config.yaml
n_layer: 9
d_model: 256
n_head: 2
n_kv_head: 1
head_dim: 64
d_mlp: 704
vocab_size: 21666
activation: "swiglu"
norm: "rmsnorm"
norm_place: "pre"
norm_eps: 1e-05
positions: "rope"
rope_base: 10000.0
rope_fraction: 1.0
qk_norm: true
attn_scale: 0.125
bias: "none"
tie_embeddings: false
parallel_block: false
init: "uniform"
init_std_qkv: 0.0269
init_std_o: 0.0
init_std_up: 0.0269
init_std_down: 0.0
optimizer: "adamw"
lr: 0.00116
lr_mult_o: 1.52
beta1: 0.9
beta2: 0.99
lr_head: 0.00359
warmup_steps: 200
schedule: "wsd"
decay_fraction: 0.819
decay_shape: "linear"
final_lr_fraction: 0.05
batch_tokens: [32768, 65536, 131072, 262144]
seq_len: 512
doc_mask: false
train_tokens: 479500000
steps: 4797
dataset: "wikipedia_en"
MLP neurons of a small language model. Each row is named by its layer, matrix (down: output weights) and neuron, and shows model dimensions 0-127. Each number is 500 + 25 x the weight over its row's rms, rounded and kept within 0 to 999. Numbers have three digits each. A neuron's up and down rows have the sign that makes its largest values positive.
A block is one neuron, or neurons of one layer that tend to fire together. After each block is what it responds to, as a language model described it from the Wikipedia text at the highest values.

L6.down164:532530526513528516508474459519565480510468474545501490501496479535508454520501518531475475488482523508497494490464484505521556510492521474475524517521495497431532488515483543484532487485507536540490432480466485469505505511538533540501540497452477487489488496469494508451510491460448459459495474541531526506533537487505492507532495474510497522488476446471512476476491467531539538509461
L6.down180:515530480490499499524482517472493466508539524464478492536473520461542532484481540480459544490550519477514474488497515470517518518468478478483484544479500499506519486479493489480471483495519559475517512506487467500480483545508516442496528510400461527479506487453522445519503442524504496473489505544482479540518471491510502508512489479535467511513522491487515484486496482555501529482498
L6.down335:537503506458528499478489488548484472495514487495470472504502485478473477515487493538500465526527474469529482530463501528496516520494545463470483510460456495494462504484510524495504489499587471508522474535489533520479487499487508508455546481398521506468482480511547517504498446496475468475505491497478475502478506519520522523475475544517514489510467538473545467485553497489470488525479
L6.down377:495495519495549529519507448475504497475488478503473493460497543479533499491479502484514470523486480509500541460467468527514491530496471544491467528487486553533475474511498521517468471518515498479463471455503492506517490489511472507499520490511494479516493516477505471517492484530512519492471494490518468484498533512494481482543507500472527482501542497502508494481562461508498470510513
L6.down520:489542493478502557520468501546505526537517514472513495462474521500501520535470523507524486515500511510515504543491506510528559497458517486497480513499507479467473527558533513497522482500511490529500501479481492491506521493466485480455516492405500476490495478468555472505477493496501514445492488483507467497506546505545446492496490516539469514552538503499480484497476492492515520486491
L6.down565:517492456526486515479491483496488497508502554497451551462496495490465481478521507509521502487493473493480512455489516491486500503510483544491483514463509505523468501473498444495533519479497547477519500494519515514542516513493557501484520507527502484499492548551540486493528445529457496511505512499472495507495517508495521437487489453503492512550521457527497481468504521482486492487441
L6.down603:492479532464534511519528466488544471509474472485500502488506488495538495559475510490506504487424482498485515510462462515452510534516479502496461529502487556510520507532520524528491482542482485517518500471503485466471478512499478477520524466404517500481527468469514508488516533497464543427484517480526509480510505478522517453535470512494467477554531498500502480513478444480481496536511
L6.down654:538496481489507472504477473524534532503545511486448500453476491510493512465504525529526531500467519505506514510499508489503491550521514520452501451483491519450498520485530491540476481513529470533499507520540511502492493481451516502515514495546515515504506521500512514532510510497513568548503535496506526517510454506509448495542470525527517488549522542492548506514474454460511498505490
Numbers starting quantities. The first number token of a quantity, age, year or count, usually after an article, preposition or table pipe, e.g. a 16-year-old, about 3 acres, a 12(19) treaty.

L3.down33:519488520502485524480456482531486498520488529486504508522496502511492519466503502500467481491466483488500501525523512492499509482501547488482490499484486556526574440527553556514518475484501513533520531523519491499532487464453472519519533479504461511520531491528504483527503489487487535472510472489541504533521487526497486507468546499527492470479469552486469500492524544530523511554482
Token after a number. Tokens right after a number, mostly in tables: decimal parts of percentages (27.44, 59.7), pipe cells, and range "to" (1814 to 1815).

L3.down625:506451518503519547468482538525509497524475502535475506530523452497474497501499537481457500502533503468517517486527518503477535491487534499532507516496522520515504501545515535504483513516484515512489489523506489516523494476518486522448521499499504520488538473514545497456485480501477495461549518461540488490474524458436523521491513470488480462505486497530494489502520478527477489532475
Numeric table cells. Numbers and pipe separators in later columns of pipe-delimited stats tables (election votes, league standings, sports records), e.g. "| 15.84", "| 4 |".

L6.down56:498484473491493506528526516523502505477517464513499478524483494506501514518495529510484518502518517469526478493508559489527476547478496502511478519500435520499480527515554512473514540484491499432497492482522489502525495496504472509459518500448527560484489510515512468515501448542461503431452541467489502480496503521502498533495507512493546499479550445521516483489472503495450509488496
L6.down97:499513499494525526513514449548499502552512500483523498446516492502480512509546468526469484503484487517496522488486486458484504454495526504509573491508488498444451496473471505502471499486573444502478501501470501450528492514475516469528496492479515472476480512516483510479491506508496500482521520488495495535516480483487467538478506511524550528514517486489487478503508491488498503513481
L6.down254:457546504483532495537513484483489465478472495480494515469521496494472501500473498425494502491538481529502471490531526524505495483482525485519483489460446505485497506502500498527514530493488504501518458469491492512502463501499474508488493528415481501477479502508454484505440484504493468501504483495505496507501483521520502512540473545487505517496499526491573485530475521488496481485492
L6.down417:470550534512463492445519530480540512471511496539477467531535468519501499503518479545485505513481493495501541479476501497472496522429473500489466461467485485482488480494454527529485487477482466498485546470455490539451525530514519498528516510473491516515486519544501488503523508502545480568489527532486468546484520511514517532527497468474488509515517492493476507500454510490479511546517
L6.down438:482483508530506483471539524509500473498496471495505516485450501491514486535472475516465503512491510451511515491494492506476532504468461476515492548464514490478447488490510467500493540489496478507528459460470515522513486458493525479478480477478498490454489475544516503495480503457573446508488437531519533531502523519458493482531495516539483490518474511489546479502500495486528491530516
L6.down465:498524503483551536503511492491467474507492496476522489456496517497501532583482483511469492518498472504486538499516491528419491493470500499527508498523478519510458513543485493473496525519520432491509497504482490510476468489464511498480534491453495471505534461511520519508494539501481436502486477520536511507462499472492494459500526552483535523519527492485528458475516518487501531517540
L6.down568:450486489529464536493479531543458526496496520529459480481516524519469507507437510488473497493499510505492492490515450482504484533484518501506499470542505526516437493515510475499520581569505501510496510492483543492495532531474489473506508521456574451506504483512531470506476486526507493439476513486522544500472463501511474500509449508494543517481479515490493503526546500524488495505474
L6.down615:438522477473521498495492508497518459524429521485504503491503540497477504498412505548491497470473505495503502465513452509513450456492485501505499520497473495486500499529506483502515530533490470493443486505457516475456475478507519487505513496500461529493514479494509511507494513495500488489503478463483506537480499526495502562486504530512521513526489499471505497532533517528532478524510
Clause-boundary before main clause. Comma or "that" closing an introductory phrase, right before the main clause, e.g. "By 1894," "According to officials," "speculated that".

L4.down125:532508513506497511498494443490476496520498468478527539509515495481498491555522502479536545502508499491478513497517526552507477446500505488504514546477454531483474537484529522476527466495455505523523530528500444501482496474509555426509530499409481515527523516532485479491460501481506500462503500549458498488492500497515519513500510510490496466517482446510450497497474494482489513519528
L4.down220:489497497486471505473508548479481520493511520502544485500550519486524507469516524544524514458469460502479498496507505504471468499523504529526486505500455495473501494477502481521511513466540531498528490504470495481507516512452504557522487522417488535496493487515485452487491511512518510473527494506481538486504491500433514487512493514449499497486503529507504545498496512491509501497478
L4.down316:520477463493476525474469461524491480515498515471500492500501506492525522513480480533547491553493482501472492476511502519503554510535467508504479470533471453484491469503514530512522516523500526513531520480498468497519501447517527433480470461391507523509476482493497480470447515529495493447534494484493545482494469474500531456536453506484515453486515500514482475466481531514497482512506
L4.down386:481424501500482515505464490477502502478517508542528483500526486459512487523506489532492510450487517538498488502513535529511505504506556474485486516486516492488444509517485480523535488515510498505482456478527485497504535504454485481492489504506510517514491492496459500477492490455469520498474498474477518481473478465524509460494464457520509487492449548492467514483503484509515536509537
L4.down436:483474492528499501532515477505500490521517475496473510489521465533508469542491471514547486491490479498482518489513528512536510528525483518511525485530504562458554523483512477519508471501504502487497493494531468517508468503479509446488489494354453509478563460497527493491519524488493498377538530515510500502530520499509482516509504497503549517472553482494488522478472490473510490487530
L4.down449:538452509532518497514523540477501451529552504524514485464450499481517526470547488493481514527483536517534472452499497514550496519502509454533491509459512485514505509501490490490523528491505495506524468509492499506495504525499577484535516517446516453488480527522447493521500524498508502441502470494508490478473511505514486519504490517509464472495464489545469494497507513525494478493496
L4.down643:487533492509528467525487523485484470522516484452503508500541508477529510478499521523475520525535499503511477538489492521511470534505457504489537555497497508498479521523481503458512523507500494508518467509536531519485500497494501528510525486396476505478499501515461466496497530459477500443484524480462527500532502517483502530513510497444481527519470495440501523468474488506536520510477
L4.down703:500449514514519536506504499527466506542537519542457494528494554495461484538507512493504495534493487506486466479441507531516516494485512511490492462471534515493490499504521531493480526478466528510514465521531484545494498506450465453493482501420496502457462523491530474476461482489512544449500472503486490517514496514511577520517525513441480493492528517504530449486509511536518524508521
Table cell numbers. Leading digits of decimal values in results or statistics table cells, e.g. times 1:04.36, marks 19.62, swings +3.28; weaker on name pieces.

L4.down82:474519497501469454463506529511481502512473466492479489498469470485505477459502486532479495450487512498498558497494475506479524534470500516537515472511533524480473473530508517472513513528475473474560483484448474490513527483539471525539456515519504502533490490482500521541473513542525487561486517500454548550489505499475512495510511486436486515544500516496497509496509457510496478477525
L4.down91:521514548509457443450496510533511471478484479548473569490472487500539504530527533450518485440501468469523506508479462473470524503502514518507520493520507475469483488522513483511483508526517451456482457519504540478515463517501466506502483496432546477513471524528486489504461520490512487486455472511468483477510447477447515510497503481527543502537497502518523468448490548499501481477508
L4.down300:522489459509492434453501484467529484429495489533474520510500472524472500515501490514490473530470484502501479533502460458496528509478461507519505464479456472512518510552492511502493499498483488502510480524519527505503451522491538465528487476537469486504536526515494503481518495468502512548500470507539500492514498473495457488480466457441528499509514486534503519528509463489482500506455
L4.down305:488454516496502546503503501485509450503480505478487500504493446518518504503494515487492492517514456512457487496490475544461534492557513496486553533486505446484509476524515515484480471470522511493540484461510523483523533483523484544564512472551492534508496490493452463475493532477492500484523513517519490489498483499495509504468527452469527508491429523535502556489496523462468485478513
L4.down357:498497530466467465504547493519467490487512540495516502511479495551542474543485492458497536498542512489492527471450498484506507508501498476506506477475521499519485536500461523470474469505488489510454501490524480500499501491518481524553515457425425499549451503512479482518506503483495505469507531484512504513519526529489497447456465531506509515496498450535507526487493488481502481499513
L4.down407:528523516503438447475514528497497508485488504502495487503459461493520475425505494510522497472534484472506532464512541520462496545472490528510538527526510514532505528537505509513511495516495474502520495530466494516524494442450479517504486514483468510495511516555483547468504504525476477513514470501494544554503517463502477509433536520491499485511540499502494553477500552498559468498488
L4.down491:501556496461493476487506529492511508432456487491503466517449480513469522464498485503520488463442513491516501498532493482503498525505504507458548544453515499531508512534515442484477495486522515479478461496515502529487503512521490454533479531562504494524495477491510478489498477484524479562480485509515488504518483472473458532525522476487506501481492507497476526548501502501472530468486
L4.down608:488476516495530480542568538438507509461533511520503513515487495467536458500527482527515489473499479470484503478487492502480477508481480489513512475461508500507428537486492466490522526454488494490525458508502488510492493472483538495564468514481528483477498521475473477489516474453524497488524514495547516534476514486489471527515481497490488486494518530511527521497512520498535498507478
Split-off name initials. A capital letter split off as the first piece of an unusual proper name, often in table cells: B(K Häcken), G(ama), H(ibler).

L4.down46:499496524492488497485506475476495495528527491498434506526500533488513502513467494480495526501503489498478489506494514487524484486509519524490473510505473488485473451539492519558468496523494504479469483515482476513473536550459535531485490507363520495501483501553503508519480486468523552481543504488502481457499523537452522523511461482460518539489512529535458490490494477516521519480491
L4.down54:501471521502508458489497503517526483498486497507462504509465500478514552517524456531486522501499490516491501518490493488537470487518505476509501501515484503540488497522468514478497502502476547489476511496527460490491551532492480480498537470436451498530485543500501500448558508478499490450491482483475514508519591502464479515465496501500507533494548471474491527499471556509493528451488
L4.down173:468493505502424510493493473465473496492540476511477499512523539494512506581483521469477479516486521495534495481476523508502511481478531494499513492506529493452480530530563510491521463512557503514500518517494476497539530503502512466473462464491502521478501501467489487452467470518536527430516493454509505488475484467495484498540465483521501514498536522526488487497496516500496497475509
L4.down235:529481504482529464481491485495472467502518475479437485508512513489474546534465477488537483520481483478498489532524494517521498499450524462480460500472475492499474516527511559516518462462480487511518498470532494494486489489503566464473488500387463500459537480492533481492511475535572500490544471525526463474482539523517503550509504476511507461489539495551461480504465537497485507521521
L4.down255:491470496481507463472457518471519520524489453495485512510491511486480530557472501498512503495509481504491470505516493483468487501499529518494442521522483471519479508546484506547533468489480489506493493485487490524462483510490525475478516495352529487513529494471507492471495494530525519463555488493505509431488518517494507515537506486496472487469538442512490475506505530512476521499516
L4.down273:516510474471506431469513512478437514459515498432507503506503512465486500535506483521476505507475480471487478495513502503480490516511502483481495492474483526509507524517525537527535494469482521454507491467527501506489519537518557512451519518426506499468505474476471502485505500510570490469525495499509490447512509471521516516525481479510498480464538508562493522478420520508498493531509
L4.down471:536452471476537537492457510496508497514500504502501513520528492481552515541484523480471494517503519502478497572487479533503508483490552528505513509494462517494480498484495517547503480508508474499520446520476464490511471514491516509524509493444538455472508521492497484459507460499489505426501489520531467475525468511515518518514425494530492532522468474527479518491514510488515477407512
L4.down549:533477503498489518485514493480494500527504473497455533491493513489514493523514493509503511489524482479487492508504470496509462507533506512537498527533468554507511519546509519502495465491483448482563472525488481492453494508474524487470488528471433506521512508514503456506547503503541500452530523509494508501469493519495493490502488498494530508459536522549519508465482464485472494506516
Completing repeated names. The last piece of a multi-token name or term already seen earlier in the text, such as Frederik, Mendez, Hastings, Hartford, Lozano Long.

L6.down157:518519525512446475500497476478509484508501540495502517505504490486484560501546470439484460498497538486538512490560503536518496537480490460456502508501494508470518546525508478529479481470492530486505507500493493475506471513507486507564516504546484456457528488496504487554545488509534528499474535528505514509507526515495497488511494466489514513526530484514467482486459474563546520489545
L6.down199:492442484527477445495527480472520498484506555491482499473507492516490506490458499518520471506553515491501514497484504481526524491498494517544484523493492455515490456503508546494486480500489509495489537518474480470483511484494453484489535501461509505462518484484531538515502525508495496466493505483494467509510469511487504433481465521494453512473479524503530479494498507487499569499501
L6.down310:482443524472527477504507525530508493503476503560508491503503505469564470510485473530452496490555516515523511524546508500497494463471536513475509515514470508483477479497527471485479505527488478522476508485513507536501524509529452499484491495437512517484486501484495475458455466497452500566520468530471494555512492499523508521530478537454507524500488493488585480476479501549485531530542
L6.down502:543497496531516482489507538510507535528539503528433520487463506477521494510505491518481498508491490479487468487455501521487527524526490507550538529503486529480504508502510477472511474468501487520513451485477500502504469463488448488559491469457517482496474551471525492475503480506512486484468466488502555505520496572504501525463503488491496437501525486480486507493512490541500483499541
L6.down508:517515511522538496467494473467496527504495538484487468547525490495484480503473506546453473540497502506510522556439517459488497472487511530529464526494455523461538456470471469448483527496521573522491476531513469546485512504554486536525516478544479492470473544490508516500498531493506523519487520517481506498555443536491499481475489531485484468492472487480493510493509482481503477511507
L6.down516:512472460502516509491495517492463512513527479536518518514491478483492525499427487485502544482518511480477463520491507528449468479516503476483502472545509507497541500529539466484470500481509531498450473443486532547516503538503539518502507482474495482492505498475528511464514528494502508496513509525506543481551475520524497522496527498462459507462497435514508550519505518502505489501506
L6.down616:498479491524487524474495478502502483485502502520493494456498507552477488493481506537545489467485491542459527485478457541541521505510524489506485505523495556452496501548499492470477503502478471509565512530467533476526486502482532513518491488565522517542497477484497512503490486500486495474517455517529496531489524485528484479536478482456521520485504470523467481471522521501493510520494
L6.down679:466519499499460455505498490545538498489494502505493468497501475491499541447483501487502540506468511511480531497439486509509502506528470455498535446533523464490486519516511505457473474511484504493509522503462482457460514526492420485503509521499545498493495515534450483536527475533536501560467531467509460542535532497493459483488478510503456540542527531501500498471460488457533508512516
Foreign name word-starts. First or early word pieces of foreign, mostly European, proper names and words in lists and tables, such as U in Upenieks, Fac in Facundo, or list-item dashes.

L4.down28:499506484508449509534471495463518508505472514450497538506468527496496500474474492507531520493518497535513467501495509493497511481534499515456475471491498509497488500528445543526520469502504464489471476498524462442533486561506526535460445479428490500481489455511499525475511497512533511465527474528483503476517471481547503504473508496504507467458482506550457521555485499504547497503527
L4.down126:508513536528472546517483454515515461532490505517501504480503530496494492513511481511514530486491488526521525489504515533506517485549499473526476504501459507524467537519495522510544483488516526498514480495536483497577516521518521469519493499385532528501488514474479534470506512513502495377495503476479491519472532492491506492492490519525496503476533517497488478466476514524540523479520
L4.down411:520508519532463513510498472452520515540533513496461513496505529457486511468466492483502522537485505522508506469544549493495507485556520446499476472485562513480504518505472524522478488551473455508552521532527496525522537559499565477501476547441493518504552515442527494457480477500500510461501519485512478491492522474532508487476481487493523529495521510497465478515466536506484563496517
L4.down419:526497497542520490489458474516489485456479530481548530479512509463469510442513508454484537507494495526534517507483516501458520505473496518475469505508469478500508474486492517508468537497432584469491510489502464459479481488471481478512550486542541448471508461524529524513505519513480479469506530496494524515514476481441527493485499492479510506495478458510499486505508489489510487470463
L4.down460:448456513513525474530480473525527527480508507503442474490528528519511511487492489499523556480508516546545459471500493497504465446475476497519498496502475462476524535500539533501494508450510554520504487494499478490511496506492515478445475487418518539495496512531525473497498440480511531477512526500502493505492550440466556509510445500460498502489522521535477503511504495529530498490491
L4.down527:550482533497500491494492508500520516493491471533489498507488512479475524512498453495501532471499487478476463524536473540522510506504503565494479482502486516499460508531533536455482530467487497506489541517508505477522496491527518493469459490355512496520518514505532546470500525508474452410521510559500494485473505482520526535504538500484524478461530491524499473500479507554510514505507
L4.down557:530533516513495527478525553483496475477527512530524529507532483502473514448479509534490504521504499517505450459525522470503514510472514511491510482512517499429502502528537499517483490534519517502500495483503459488489460524517477516464517532516495465493539530501517499510493493508503530523509526486484489548508455490497507478511496540528532511509497493454490496471506479505492465472518
L4.down581:513463536458516455551492526533492480485511507502482472517530547531509506482561499483467503518448459523486451501510507480485495521500488489516490511478514504524544517514507513519517491450518525480518555527528477479516527534485517477525467501430526517496524485546525504530499473474494517461504483520520458458531444504513505484513507490487488511487456508501505518482496468489433544487525
List and table separators. Field separators in tables and inline lists, such as the pipe |, semicolons between items or dates, and match scores like 2–1; also weakly on mid-word pieces of rare proper names (K-ep-ler, Zá-p-olya).

L6.down123:507530473472465494490497484539542532479519482508526504519493481493519501522505494506513466520486498517496516464470486481489464507531456493494520480525495536518523513470503485509492498496461488459523533489522525483490535517517515533475569521419534492525509469510493521531554520511537506524515545486495516498435504498519481454535491484520481533508460481498466528471500506514549520505460
L6.down131:541497487536471520511456499496475542496506498508502447473463486466536506474515457527501478483479487529490545511497470512550484489498495483466543483506485519498505444477529503534493486505495517492554501485512506480473464493481489488538514521512508513480508508507496472486487516516496451436505466477559571511489499494491541525528496494525501519519491467485519505550486510492517527528497
L6.down316:515491496503484485530493480490502510491430530474504511498527503474523503343512528482516530492490499521476552515512508514509502544479512526532522528528501476519559526457521454497479527554506521474486509484508494504480523478481494469510484519559491485522498504494511513528499498506489469565479517522499524497514478510468520495453517517450480512584464459525536492500535474483499483475507
L6.down364:528487499523541481537505544476507538477487502422535477510525510499497502493523515505505490543493492476557482498513472521471483466531498483509507499514526491538541517490486500506519503504480531514522471469518497524509475515519510530483539491585546480459502507505512496477536477463499523490486513456485527514489504533481488488581498520468485489520461518485481489486461521525539520489505
L6.down549:468538515473487456498501462474487513458483490514522486490476468470528525464471533467534499474534485510482504501475504537526555518494519535559521499479490481495466553479504515467463500537482484482504534452505510476452513510527535493511535563488537508502511520498501487503454496510447483522455507505493500491525471526488514511505525498496526526491564517469496510498502473488528490483464
L6.down596:500521505510524501479472517509472496497507514483508478502508476488470500550499491500501471478519504488487475475510498529542517502483483482500510479459524524472524455513528474532500516476453512493485524482566484502531518500512468578537510510329526552506440502517526511475497489489510559444521523498526505544494551530515494572552512512486526517486481482499479476500472537506491487475507
L6.down612:473496483466520441488530489449497525464484489514452501511468493450540521503455558502480502541460504514518482474497494530484488469530481466449481500475492472517554483512533491527510505433518486517486496514528527505523525481512522504504486496483458499518501505496453521488539486469532558481486492477471508534491519455470501487489532512528507540466491510496522509515474526485510497475500
L6.down695:524471506496525526476508511473506471438510530483490448479530538496504529518501508549439456575488471504487474506528472489485484513541500459463515528446543501510480514492483511495493505473533494509502525533526508500519515476541511531449513509529469515489469477507455468460497515473494549502533460497500504479489497514530478485490502493498519490528476472504516507505502484446489492529524
Sentence-initial subject names. Last token of a name or noun phrase opening a new sentence as its subject, just before the verb (Paredes, McNair, They), sometimes table-row ends.

L3.down309:485448496491504499513507476485433490455500511499468511504552488503498511488506471510464471499521532446522508457518486483462497486509554502505504531449486504505557471517503550493493495455492502484496463468540500542519462543500533475526516517523496508536483481468473488467514507533482521449516501498485481505488485514500516507483522500494482501501525485525500485531502469514472493509489
Surname-ending tokens. Final word piece of a person's surname after the first name, mostly in table rows listing players or candidates, e.g. Bark-ley, Donald-son, Keith Hill.

L6.down158:473530504516495521498477516478556514498483512479492493522512484547534492482518485504476516509501508455513503493483486540504495440495508527534530549527490509494518482500556516512485463506456524531504496527497462500518502492487480525479506481518518471518505490486528529530488465459495519465473478467553515509508518505435504501494522515481556516527500492464484474500487463475532556454493
L6.down376:506494518515452478468493495495545516483545499482534486484574470515470498466511537504503482498540528519506510475523510537539505502487508497508516551499538502494534491505449515465451498501501501499506546507526496490522503527527537499556449542469512513487517521486499438525558476506463487491524516480507490480493522493483558490515489523518474493486544465439492517461519512461495494491531
L6.down393:507545470478523546511534516554488501521501502456487495481496544557541482545527536474482521501511490482520515488518466533467500454524510470503494512490473531537501532487513511505501566468459501496547452513515449535490476506495551522523497497469511462500484519523451481488504502522531435453488490493494469490460503513447495509487467484495534519506523507524479497542533506462497496500493
L6.down439:515509534477485459473500489457470502471503500516470537518500509482510503515464505497503445467543495542464465492474447487478523454475522516472503514502508502477489479519481476485521497569538528530496486476504516487521484485497463477504541519452498485504509530491468558454502484498505501461478437492541516464496539476517475513495501543455496508474519519496452475494457469467459527535486
L6.down450:523499533489531526470459511477501483504552535498478523474542486497511486498450543516485481502511517477490449500452541493472504501523518501451524510515535508512504501494517512515492467516515514486569526540502503533488504500532518535513531495436506477499483541451494454510480497497526479518518510482506477497520475452506486519488463433550530514474533496522499494473501509495487533515534
L6.down471:463496503524518484454485473487508445495541474457448448524504523475504536534490534497522484502533505493500480482489469504432498523516485493495492498507525481501533472536496539535541488525497474495509497507477479480493544536459453486476499509449518520505511446526509495523473480530477503482524486515497516530480528517459495517505507503548502520506460472432495494563507513492483495531506
L6.down591:496541518538514479513520520504499502492520512549480461524504456492493474528521510482477468519496481487512503519506526484509565530490498503510485512484463495464493532496494504518453558487503443543470509528499480471496546492467459537493503485468493473528503513493514499508492476510538519519544543457424479463487493494497471544506468505448501520475516515540506522488516540475511531519480
L6.down683:510510519515515534477517486452464465485469496530537506491498476536472458528499556485502501532497517490471504510506476514502541517491463521470491487481525507523479521501521539506503493498510486509519527462512505488499482536466474438526521518453530465498510524554510497470516456457504540468554478543496505502530462477501504446536497495513480550519510506501537496467521567470495528473510
Mid-name word fragments. Word-piece tokens inside rare proper names, often foreign people or places, taxa, or titles, such as Haw-th-orne, Ne-ut-ron, Fuk-un-aga, Ro-ch-dale.